Part of a small language model's weights.
Size: 13 layers, width 192, MLP 640 SwiGLU, vocabulary 6013, 7.42M parameters.
Training: a variant of Muon for these matrices, 7966 steps.
MLP neurons of a small language model. Each row is named by its layer, matrix (gate and up: input weights) and neuron, and shows model dimensions 16-143. Each number is 128 + 24 x the weight over its row's rms, rounded and kept within 0 to 255. Numbers have three digits each. A neuron's up and down rows have the sign that makes its largest values positive.
A block is one neuron, or neurons of one layer that tend to fire together. After each block is what it responds to, as a language model described it from the Wikipedia text at the highest values.

L7.gate46:181117108116119100108163113090149121126105130130122118173122108161092139111116141148091141141126105083102120103085098127094136190110097072130150153113148136134140128158135149145164113119149162118177123135105111111103151095156143127163121162108131121095168137136128119115125140142148144094104148149136153111110147117146134115160113109121107141151104116126114106160089141131125125155163
L7.up46:156153098178140146144080100109102116072083088112151121142143110176127168128138138163130105129130086138142139152122147130108129151142134148096126136136197127114156105135132109115155112136134144120137112129158103129182131130090145073082128094129120138156116144146150086106124138187153108126143125142118116132142141191090100129146155111132139116111116102179147140077130179152110130128158
L7.gate199:110118138157167133125155140086125146147152094154055124133112110160123108137169132140112137173103115127131080145131154162115142119100143119101118152095146133100144107152129156092143171109093093144127115115119137173130103155096147131138088147105160135153123097065124100115126143115105139125096130165117094150170136087184100143150129110135094134126184124112113121149137135146182125105137
L7.up199:118120108148119183165119087123100139146137100132145128084082149134117124129124128120156106114133112129118121104151116120107140133130133131104110130178092107179156152170123135120168096125149174133106150096152175146157152129125137107162153124100157116132116176109107117114150154128118163146102166127132156117099122145154088136110139098114149121164089113104143163139083178112087138130137
L7.gate338:149150127116092110189169129106103114133105189063160168123127155170139136132149166139140152102152131126133137149112110132160106103122161123118143138127171149103158119145146139136123126120143100144154105129120120169163125117153162099128136155137055126136132121143147108138142157083108145153145094097091138129102159102134095123118133107140103090101131185148112130149133119130108101113108
L7.up338:103137123125145144143169124099133145128099158112102123138141159161125163149122113152158104113127117148131131193127099087119139125117108134130151130117132140130206100126187144108159107155121114123115134132104119149170166140098155119129110132149123148154172116140162130131116122135136127106134118109102124173121106161108144087146111162119140140127091104112154143139112163136090130142090
L7.gate510:123164164121141133098155137144079123126163082144111126078130167188127104108112105097130122154109124114130112106134152087124129161168103118122165168134132096132149155138160163116163104115128138147135160107114155134131109143132146154167098156171113159142077141126162150110139187132137084129100146124094118121102134103120086131118136111162152144133098107138120137142106166103171133114089
L7.up510:131192115109122131141148109152128122150135143117140166087150135139136145130137127103131126093117116101129147106098136091093138153116137140143140150116176100083157119130082125118082141156150108151131127153095115114085165107118145116163166136085123163162134193123101090137082149135127139146126141125127113155105137152129094145091161114147164185126100135147093124153112146133121141117123
Responds to: Second subword piece of a word, right after a capital or short first piece, often in headings, lists or names, such as I-nd(ia), I-tal(ics), H-el(en), I-cel(and).

L6.gate575:143150181118118136136134168158136136134133110080112077121115098148126139126143158150154152157125079101146134130140152142135118158114148122137174135129173139126104178119125133133146163117131125147075156119116112126121156126149151119134140142081115109159132100107121111138123126116082128107148108114089115154113116083128103118167104130076105096125114115154083110158080139106157138101147
L6.up575:144149130131156125139094126122147119125136139115147173159115142168133152150126156158111129193133110119118126148164120106151131124119168122116136166162141141153167132102135175149123187151147116130099154098101127095132102167116107101120156134116104094161136115112148132128075115101138176132126103061120149135111109108170135109105085155198121123120114116136154152117142141143114132086133
Responds to: Indefinite article opening a description right after a named person, organization or place, as in ", a", ", an", "is a".

L4.gate102:110167162138113126132141150184137128114104138130116088122086125144114119112164128085152097119151137121130154145145143157143139120130187129111139106145098103134133107142086161110176145137100122089113127141154136135138100132152097136120110127123109152087124116101115145101098100147122132131126092101145110166149098110102126134138127087099103109117103096105076129142109110117079068165129
L4.up102:087094121156134121086143138199146127125144137140115139133104161102133116120154141099119120117087125127146140142104094121146141132151170110128102128154085080145121110149090144093172126154110129112114108133135078095130120117125119149157113102108133126104103146080101120116085119124144100077140112097125125164160097104099153138139130097111140084128098093121099154124122129125132108173160
L4.gate180:130137135120136116126168116164145069103151154156124165162136128151132109139146127094116125106156086112146153129101107100128154127117111152050130144128119124107146116126135174121091192157158130105139158126110108123158081138123087131145114143146128140142206115108108161085135132178122131146136181121069134162147113125077118156145143112118105150117107137091107090124117119094093093098113
L4.up180:115151108171146139125150171151097077142157156141148155124138128135136127113112112086089127130125089121109165128123079126136127155134115125120111123128101101127147158117122106144095153174162176079176141148118101107130138167132126114152103137130086177137191124085080128100150122169129108184124099066116121121105177148112122094171129110102119158162122156138151116133127113086098116096150
L4.gate271:124127090116108120095114185143135131146090100137119139107122115119122122141150111150130142097130109091131136182172094148147098135101171116129137158112112116145119132164139112136187195112161155151103139133129094116138118139147097128151132087093110099145128166136147147119096107103157084120154130115092132156098124144114179165145124090142105102116095113117120111155107105144121100109126
L4.up271:085136133103171116100127128120156127134127136124094133084117118125137135144127137128123102111145159112140110161164096084129140128119120099133153107095123140126156166169136153164156185140117081139107162071128121170109098161125113135120125119125127145118124191140113114154136100112119154118162112152129133104161112159123109121132112098108132164112043068141157116105124115128173115137089
L4.gate435:123122119149150077094129121119122080113140114145116139103143130118104133122139107096094140158093121156122113148129077128113125109145160097163160152119139136128128152156130136156147095134128098081172125138113097089135138112087157132105142123166118133100134125137120113096145167125142111133143122154167152142137113100099097144103176116170060113157152101134126167122121092156104128089115
L4.up435:114135113158094083143076111155099129118116110141130122116173109161150134171101129115102137142163108130112128163134182083142123128129128097141112101096131110119102107159145156146127129139095104111085164113142126122130133141128109112095096105145142114131124098106096132094149132095156115104119170132133125154127122127143115149136161108130115145180126131135106138120140148128111192112109
Responds to: Second word piece after an initial consonant, mostly "ol" in Colour, College, Collection, Colin, portfolio; also " col" in colour and " Bl" in Blues.

L7.gate340:109166175148149141146107102122114132122145160142113106138138131128118115156108098129128164154066156113124160157095151092113109149110095121149147148146126145158175164135162209148122148170134136105116135112128102128132125119107120085133075131146149126127127132118084151171113102109102150112112155125107159109109166118150128123130142113076139118146148131118136130158116073143121138104113
L7.up340:098170117128123072163148105143124130132082123120106143127133118105127139097112112128097110141103169113128130155136170104115115140130125151122185140089137099121156106115095125155159115142134149135087171137164115172141127141091153155130140109111112138077118163147057122144131112117096120099103132120154121135097135129130166113108096125121125106119106139114088140130104107168136113123108
L7.gate464:109159115127140168081101091161144123154153132115170135118185132160158120127150103099170121090125133112107151101173132130110089120138165104111132109105099135101116131143113131139065120140142129088114123110106108117126176106101123141118141101114119114107099130132170130190128119148179093152123111131124096128110135125099129124152133162081154116127120160148104106126065118139138115115137
L7.up464:144140137127139120120115100156114127143116144110150127158103157107120204143143174128116136128123159145166143108114126129172155098143164107147137122115128104110126076097116164140115105125118155188111118129113085133147117167145141131182166105083109115164111136152103146138124124123130126123102143098129090102138171095131062148096126099092132112109091176094111121136139091129128162126165
L7.gate470:128155147162133143126119092136122139159143160107154123152101121098176055106119162146091148135123150141174137140138126143102147136135120121135146138142099111133087121069175136129159137151156138081129127147137066071153126131129125105117166122111164128095129104136083129112124141164111147086051131161132129143148151141096129123144113111118130121123123121081148137151130109186174169133126
L7.up470:127163140118117158118152143097131124134101162094154134141123109169102093105157153130132130144102089119114164126164160114151155150102089115144176113135165136083094099082142149109119144123134100109152158127150129144152135119156127129133151154118136098143079118090131125115077067129119132116128143110143142158074133125174114138144159081129135136124150129073138150096131115156157152162117
L7.gate627:141168122162094152158140098140142109123121106154120123132124119093179108090136139112109129123183106122127139098121132115087109120097096114140122122117190175114116132175133134086136090152136141094113148081130086144156136135095125172142140184153141095149135129180110137108154118119141120160151133138132127124101142149096130139158099123119141150172124160116133133118088131136168067085126
L7.up627:186184155122139159155180129141126097127124138136144067155164168121121092164123084117149152140117149130078162123118132121121133143108136106155119133102138135151088121133140116115113113109137149113143148106145114131073110125120123117142128107128122141173159138129098112111132104154146124155127085095131137155126176146114135153095150105096126121114125134122101142101117123173131127120088
Responds to: Opening === or ==== subsection heading markers after a blank line, plus closing quotation marks and line breaks that end a quoted passage or paragraph.

L6.gate131:143180128121077133092149107116126101122137148106138117113128096126116134135141132107122136142127109126127182070136123126152130130116126133132112122142171106129131141118151152134111125128139147128151109099138081133141138135124159118095112141173145161093136112121120106109150158149129100122124148120100138126183123130119116127113119168120118112156120158109088154135149117104155170110127
L6.up131:126116129080112152097137152127135128087129138135167131129148163136165149134094127153108158120137127115128132129147111127090138116121126142116101128111123098138125153157135077121163113160113103166109128086136105134135095123153139183136148081103157091117128131148131188182150133125137172138134133127134105184118132101126146128065155125126091133126152156128088150132124087081116160104098
Responds to: Second word-piece right after a word's short opening fragment (often one letter), e.g. bur-ied, G-ender, b-ic-arbonate, cons-ciousness.

L4.gate352:107147092116112139112153135120174128097134145100130113157116130125141179137178122142124119135108103134118145082127155096139098109121117150111117139116104141112122108096162147134139110157096132132114104161091093088114120152125144116198120118133121156138154126123134113125116100127146140123161131129094108126070145105080141130128071169134150184104099142111086121120130124115104132123122
L4.up352:140135103124072100153167091136143096147088142119153160145108111141135110119106141079144120131154118082167142151156137150152132146151152130151078101152123097143064121117117158110071136125154120128127126120119126100109150128093116124133105116101127165117142123114130154132134085129139137125131113125147101151122128080094113159106119114139122154155121179094137120135104117158124142129172
L4.gate493:122124147118109102077145111145064137118110159149116100126150097142091141095143101152133120054115124108154099104102075126102147159121093141104082124145129115106123128148111162143092099117130173182078112132125103145129097150115156135144166155170139183154136080106105124062088105143124134111120133152143133138135127152097097136105109122138113106157144154123122129140112106145138125106117
L4.up493:092108157094112154090088129117126128122194143124123102159180094140109089138129141130103117085096157117150161152106110121146126143135122123142089138082128171073145127136118148144143135153126138154112103118142160100201113113124125141125136167158125186141142128112114106128124098118113111146116135140120152147098172157113119131101133114152142069136132126150148130124130126154143154066118
L4.gate552:152109156118091138144106143130148130144115097093093130116131132075117125081133110150155121173095126133121113133148157114101097155129143133114089113092111108167122141175126106085079134127095157161076133170099115179119130132129120141120128141100143129102102135108099132106133144103123115127108129174071106139105145088152146140183104117137126103164149140078141114155125121151135104133140
L4.up552:156148121094119124142114110130155133173154081137151110152146162142116154174139136108142088138107088161142108130127123140140112065144141103144130145119065189108125147131120158101079127118132119145152137131122115160136113091118128163140084179135126151119131108101100119146142107114113156115108156138135136092149079100134115157099109130119121118083137111135181133153165109130111153081127
L4.gate567:121135144110146138097135097173159163114124124124133113147129108076152127115145098139151134097090146113130104110095163105123147132105123104138148128124133132097147151194138111113150111133131130120071121107128118084119109133139119125124113123180166115110080147080142148151118109132116150135092132160123128142141130143108105111124080164100148115111132173127135118113134128144149150114124
L4.up567:143131108130094137073118144082158094120124126120137136184138124131130100134108128094157094097121131148114113111083170145153117131107138140104113119126149129141121130140111121114121095138125128112094139137140181113144127126096134134140110155148126159087143166116089160160148107125116148167127132122116137126117114079125081114127115171071130132142089116130086175098132115177128137109089
Responds to: Mainly the letters "he" as a word piece (s-he, w-he-ther, re-he-arsal) or as a pronoun, plus auxiliaries have/had and sentence-ending periods or paragraph breaks in biographies.

L6.gate504:129135124100115070125140134137096111178081164104117137161131103103119109102089098123108137107104101115092158106119098153155079129134133144123107129150150120116146119150103150161109140153137115136134127162122142143080124143113117114176120127089099125127173113185126130100132117111152107135139115157147173127143127128133152138147127154154112178143156155173123096174117120160125084115131
L6.up504:160145147186100068114136102093139109141110138146118103164101107116135129152124168156145141141152117179134141084139098131124134143146124132095124144153107116152140129116137105094127129140131137118145106164140069135125130143161086127132103124087146150123114132129122073132097096113097138111106116112158133156140139144169106105158111134133127124143155160161114171149115137127112080176136
Responds to: Second or middle fragments of words split into pieces, often after b or R, e.g. b-od-ies, b-ud-get, R-ukavina, Te-od-orescu.

L7.gate82:124102168155127110064150115119114128136150115132143111089120148096088112132107148147132137145134165131104117141106105133125101102120143112164168158110121159170090171123152157114096153122146125118145110137142113140129091127102141122141115117091120151176104140150080083144137111157048134150129184132094147119150126122148108105095133139168154097142151116122130153176132112142126131100074
L7.up82:115155106167154111127068118155128121115135137082120086135166132132136102161126128150086071130161152164135141098162113137130138106143159124138101107087126097134159174132156129142102129127137116100143138153111129101124108131157140140126132130105138143126154130133091121142158142173120143116149111174107154147132097106132109104187133151191150153137164151132072117179117147140092139124128
L7.gate165:146147117127136125101124148110087115138153088084117109096149091141168108093128127160112146119141159064119128140153154143084128146124152130060100127109082091111120108137120102140126119110131153077121116131163159105155116082146141129142146128153110130149126114094103153176100145100117110109148136112120097088123096123100134089104166096129152113120098121126114073093100112122114090126145
L7.up165:109126109152174113086088104105087105132143113126111111130166090116143185135156120138143115092132177111139162123103104129104144169106150141114124107112108110110198102112124100152093118141144131105178137136110174157135077165165140142137109152090174105168142104122098093145161146173122160094068157124148106133156121146124084139101123122124083099144143154136154081103130105142132126141121
L7.gate271:158150145128103092143116193143098146112117126131084081130125103121120111119116103174124126099089143114093129154167191118089108135106089136148131102078151129141131107118157122122112090143111113122148136123129124142111156151127160079130169145100098131132100127072148113136095109121178149155127113109103153106057164139124124162137144076145151143132155117121148109160089093153136107113150
L7.up271:131149162163130150116119125141139150117151088132069135142164115101164083112122143172117135121117162146089140156127118108132097109127143169142137091130142155131134107112139162110111105143150152133140119093134136079112090116116153113126129118088138143119135155105143125173123110118148131135136097124078134130160105118138091134093103159165154060126137136155170089145142125140139122100142
L7.gate575:098157136128154127111136121186082190111139133091108128106139146163093109123121106138169126158109115078120099152149096152117144109125136123127164151159097138169191121141147131093088121109146133132132109139170156156144125135107160127149133113172096121125097123107103106135172106127160151104124103189106161133112074115139096153095118157122111157134175104108141123144097124130159131146127
L7.up575:086134115096156100115111114149150106144119131101127134125112139118120161102147126135127125152097143120082068154116166137136128088140162132110146186131099152122080116108123057120136138138156151120122131158118144129152103110112137134093148039110122167121132131094136127152106122137107129105121135153163143102137143123133098158088090183119117105160135105144104105108138143136136148172151
Responds to: Paragraph breaks and == heading markers that end a block, strongest right after election-result table rows such as "Labor hold |" before a new heading.

L7.gate168:106131158162137135133105098105117145093134124117157135165160069118137121079148137133161126110111122110107107138138138135152141130108076138112118095116107132103119156112121135122141120089099108132152116132179160184130121133115127089165127163113139140100115188180168159148125167139102110102129121122135139144150173137157128098142093140126111113100146135151186113161159119149157118126139
L7.up168:165116129169098148138145109101139108135099126169159162141169096130092115095162170196171153109133123103107123149102168149158132147126070101142138122147130129081095139126110120127126158085135114114153116168161124138082108094117149089140126147108127124111124174126153136127115168115153124115119107135110086139115140131178123159125153140144123147097133141140162134146178107157147151118160
L7.gate218:115161135142125155094106146069091132117177141173118159078118086138155102126129155142101167099145127131156073147129115108154123133122115170084120126125123125090109153117105108161162126120137110135089107129075146150123093135094135113128133153091127155147152123126104133140100107119159109099156129135142120179147149209083176132113109116113156103118146129159116122166149096142133104135121
L7.up218:172099121129146169148169109127129124117127119150166166126123149128139092077081126100116137166135118121138150139114100133123170122137134129168128123096112116111120138187107107150153154091150136116110145126146149128174141150110152155149123124121088106145156152156120132135098073111120130119145119082128115123138124142125092141146103121161119170124195115126153103191109117165123125146107
L7.gate353:134171135128104144130123098140075071067130125123137077088136099105074155122100121137096124144148163165110121141142170175130169166144152074117137110159108133134164159147095120131145131132145142099125127096124105217115143156100157127157113094093110132126114141110163116125105128119116139123135144120103133129134085109128113144137097119172117135092150129154139121139133109131172160141147
L7.up353:123146115158155104156102145160150154121163149139152134144109141125137189063162119152118108115094122119090136140092170121104120107156113159100106159123160113149123107155142091172112150149109102096155122122140088136124153128108132148099135177094146110136142118106121124085114123157094105100140130124135139154167136131115103133140124093125113138117124085108172123137118133096099120142071
L7.gate490:167127104162083110069122132123101142115154131133102074065131143168141098162109134101080141139128086138080095154138125146102142137156093104115083135151124136101158112131139142148149093110141113136128136120128129120124140105110083123098100127114167091132159159120112140080102125107131100105101156108183160109138138102177117136124125090123156128106152151150138145157096113154138103122103
L7.up490:110140100139115149141175108167167095116152125139123142152150130192167072116153128108101161161120107141124129096135109103090168100123150170151120125075098137151086140123138106118127118105100157124111137117104123134115121099095146132126103132109087131101100144135126147095128118081136160138107131174126120090102120111128161144126110127138094132116135149128127165150099107151131113138130
Responds to: Words and word pieces opening a line after a blank line, such as ==Career, ==Reception or Diet headings, infobox labels like Senior career, and table separator rows.

L4.gate46:160119099132109143158120167179132116185108119155096169138099080098122131121100126109134117138111148118127120139114134086134153153116123137140153166128118167112128128083123152136154127153093103148120101135133126082201123148156155143132124128099125098136164145111125123111121141152090114123131143129124173136115116100127101133173125156142132071117177129116146162133124102130120117121105
L4.up46:110111152142150111156101158153135146155167114111110166119094075137114130125162111116163124130128161099107142144131091125141145123125169110091132156121104112105116144111143125118118147116041145131113135147095119104152143105134129178088120113108120124159137143120098132157124139124119142130073137114145138138139109081134134103157152179129163100110138170125145155097089133149128132143140
L4.gate267:123124100088126139132110159113125144151137148088163127137150122163109152135147165128152135121149124086136146099106149121158145099115153073114146123077127124096164105113142110104177144106145149157134088108067116178131103162129139156139122117146130147107152142104145092118156151175168137118092115149118118107090104171160122112167117111159121094125140132114121122174076147096146114085116
L4.up267:140111134177148061165139135139172113101116057120173099134179150134108106136138148159147157134131104139132157146116110087158142171120140160070146106096132125122098122114112120116128112139113152138155133123106121109095148073158101142126116132111134086162104134122123116119110151121132141130133203095123113174172162097152093073178101146119116126111115097139113173147105156114157142118136
L4.gate372:145104080106137105164173190124075124098148122106141136142116118107114108157140139129153160088104090137197108140130133124137104124124165104092108142094137139165131149115161107168110114121132139127114160096121150159164124136108108140177147116119127080114124130130142126091126142098132080117100178137106109138141133093145133130139145105110139104087140074145154141141102153102164108176121
L4.up372:131113111103153119137144124130101136144154134133113140171155132140135128125121093130121115125124102083138115147123098172153178179153140095129159109140165147103152107131155091099098104123114140063123128132124143143092142158179129131163094124097120134158128147114188128081093128110131116096094123171120134121154077166100131117139117085121113138132167102106171113137127176125129100121139
L4.gate639:086127083109128174163134106162138101173159105143138093121141111170111156133084154110097111081100096095102128075123082116135155116116125119106123125100141138141118098167117127136171127149092184135102126114121122128114145122116107148155102148134117080146135113143101082155117125180117124105133102121121106145119160137101104127141104146150140137108111154124117143136111124150134142158126
L4.up639:105146146079150107135099085129110094155170144100158140166102150166108154173137133131126094127151125110148140147102111116178142116076139135131122080130119153089099123104059138113140078109128125143174085168120151093113136108138124111105102141121133127118144130139119149110126095086173112128150140123121140141064127119142120198151100146153144144126155150122136112112114139127141117153173
Responds to: Opening fragments of split words, mostly consonant clusters like gl-, gr-, pl-, kn-, sl- (gl|obal, gl|ass, Gl|oria); occasionally whole words like young or called.

L4.gate66:093139147150144102119127100110157137111146131125153126139156114112108110143158148123109140154114109138125102133153128089115102106046103155104112129114146106136122114135072120141130121135131170129093119119139121115076123167133101134137159153154107121134098112127144116131093109119079128144149129141135123088180135102102126158141113134123155145130134124128164143131117137147178094109122
L4.up66:156106160141077152115134149119151113148117134128105104112127165107131125106122112140145154104101164138119117130119140110146102167127105119116134137202172128118149097098135166132093127109128110102151116076094137114077100081102126147145151101170089149126088161103145150128115094122092081110157149142147135109167132139123141132141159103140133107129110117126123108160072117117103141141118
L4.gate455:106147156125133144135104104120099137117110091153158148120087121104070104104117139100133164098169151139111116115119157121096100125074137174114127153141157120075115091114111163136108105155103148146131117088111111121136135161141135122116176111122127135086069143104151110122124114115106149150102086114148153087134119060137105163109121133098115149148161123126096109116153161153106123158106
L4.up455:107158126118146129083107145126121121100133123119133126152072129171154119120122080126121166126154145149143125176171140089137120156080155130092164147143123117121122114100133125092134131150141143133106119098134140152121181174090165120141141118116113116081144202105132090144112100084105157165115108098119109108144134127113118125130109129140139114122142134103101111125100214146090114128131
L4.gate520:153130118137110110112150072121122144101134084151154118137146125117096125150083119160112150179060133144135102143105159151167125093066111116127151132145120157130159113118157119143116153145120140130110102137143114165107088137167158105098118145112149109134090178113086149111132108087135184129108140157151122094150156084122102129142111118143107133171116128150102109142085145129098130104142
L4.up520:081122119148107138120134166095169120083126168128159123091120113070158098123167134135111112094156128135132132117068104128135159123110133103109106127128097073119126155131105135121153136086078135167137153130136103123152141144138144138141179124127142132146117125098168164080123122160112074091149138115129121174144176107131157146107143151162144133144127155123049105159098120129127144127138
L4.gate571:139163139097141119131132111137120134138095105141148096142060114111141124119116159120162130139090117144138132135108160130174159189138139135094126135108119118134071070091147150135169104115093125158158110134154157111127157114149132118129122129207129120096153132133152173078139123108121125093129103097117151122098143097092152174109120133132162083125126149124081119102123126106186189138111
L4.up571:117134130118137136077149118148107164144120138110076130153107155176152143088154115112089160097152132128140163136128154127176154165141096162125161122136090122138124120110117146154188099122161151133111066094144167112095131153127113106093107106092120106147131138127162111133068131136128175148142130111149167117128122101145129165144101131147125091088129131107101138125087115155166139103194
Responds to: Fires on the first piece of a split word such as ob-, pro-, ro-, sub-, app- (obtained, obstacle, procedures, roofs), and on copular phrases like "is a", "was a", "can be".

L6.gate263:165150132142153139135149095136129146143116141115113139148156129106145113123126153103118081131090151119108107125122090128165107135112150088076077123103114168149131138100139187142117121093167152124161119128102108157120115135109121071156168113108148147113183095156177132116136115110132157141076135140122135084142145119117108142159109142156137113149131138087133105153115095133155113116110
L6.up263:144137113198122100130065149126139169096134146114157169152112119081131091139146137138129137180133141158077095105144099141110129133135110116140114105110138110112113123145137162109107142135118163155114136110107136151136116141146119153118095153108149125111138145122128170135134092090124143135094134153120108109128072134114139133129070086120122128133092174159100148149144123134152103118120
Responds to: Closing == or === of Wikipedia section headings, such as == Early life ==, and sentence-final periods, especially a lead's first sentence.

L6.gate622:120144110162133134085138119118107133100163107183136144106169159081122077137160096140153112102127101139157132126124136120095130116124151120153129140110091136129090153192116094086137144135112125087144115135115125142126148128120147131103129094114115154081160102089110084136113143180157062100109133147141133120151096119133102144146114126164111147146129116101137124095145112145140116078090
L6.up622:086083122172099148056112084142134117088148080129130123144127110124141123147108134165125146118123109107146135118145112131117125095101111120100144114106133083121130147120132166095168081160139147099123108154117146143181107173147121134154130087130135187108141140117109127160118110129089066128144129124110179118088102115125095156123118106130080098147154135149143102183143143144124120131092
Responds to: Second piece of a word split after its first letter or two, often "ol" or "ill", as in T-ol-edo, C-ol-lege, T-ill, M-ol-ly, Al-ic-ia.

L4.gate110:151134137154066114150091118123145173089105156118125125113124125113128160119116163123125106092078103084123110112131102123113134142149147144095123137140160113108131091101120129081110137136118148185124145100129133131131138083125174110126161147073127135114104127117175145149110142131130057096088136123109177154117114137149110167150144165126153116171130139151107163114125124143140120159118
L4.up110:119134117168141131098167102105115072138155146111123116119154111131133147128078135081169101120128124141168165162145139150123104144084143137160127098119118118109101087101137115123158156151163128106182129130133118150170123168143104098126126112139104167135092134128108096130163135155108128125177136108182096166157151150162106119105153098144096157148116114149089135157106114121102092150122
L4.gate129:126110045113098114142165104152095085112106089155135148158137118147132115144129116115145126131110163129134163119136082113144144151166167117119137116145164105127125133157104110152146124138106163135109135133126103070118146133113139158140147091174121138161110146120140126135156123113130096099108132147111138149112106128079105151104150166151144077199150088092146133097153103093142110155139
L4.up129:099130127104125163133127128135156155126131133134117156139078106112109158137134169098086138134111158162133139158151141137113091109112116125141134096146168116138144167151081172137151139146175097186154140135126131127107098113141119145122129119121131134133161122121105078115106105149164102069136137157096162112165149144120107138140089093150114073091105092084110158064176105111143131181150
L4.gate245:155106130138122145098110124106170150135102126107132122123102108156138139156077095144108165128124142144105165126104143123050121103118160133160161175136124120155105147065125103163120117144154177145170092113106079109152130112165122119150143171096098125152141125141151133138118170153113122138145128150085124157133123139131148108170120114117138156163135157125142100170139110120155126133102
L4.up245:119122091147129155126132149137118113160133132136123130120103128108121109117104153139126144097115093118165142160100098126114092085121115137136123142112120105175117104120129143122138132109136183089148122160114123133133119134136120112153102077154169159178150107121123124118147146130098119166130149110132043137156094099160112108124129085115084119123121164174125149107127138132123116142149
L4.gate494:101130094155123179108083149132104103127137161129177160098115114131133146068110121102125104147097133123144131103145154164130059179125118161149142127119149147102058135138104130138122096125177131149152134115087141138147120128119165158201145128115110123127142130142098110152111137183142131171118113083140176129138121135135116140091137149119163153149130119138141135160122134125126099138147
L4.up494:140122103102179171143150087113102119131127116113170128118184124178152119131169158145087069095126128119107095166141150097128102106128143145077131106134096097112132116116104105079112114159124099133163119091109136145142129106177093135072173156106138093171137111136168112159127111106127160129115134102124141174121075151089123145126113153142118158138140122148142101133138102125147115126111
Responds to: Opening subword pieces of longer words split by the tokenizer, such as em (empty, emphasising), ins (insert, insisted), cl, crit; occasionally blank lines after headings.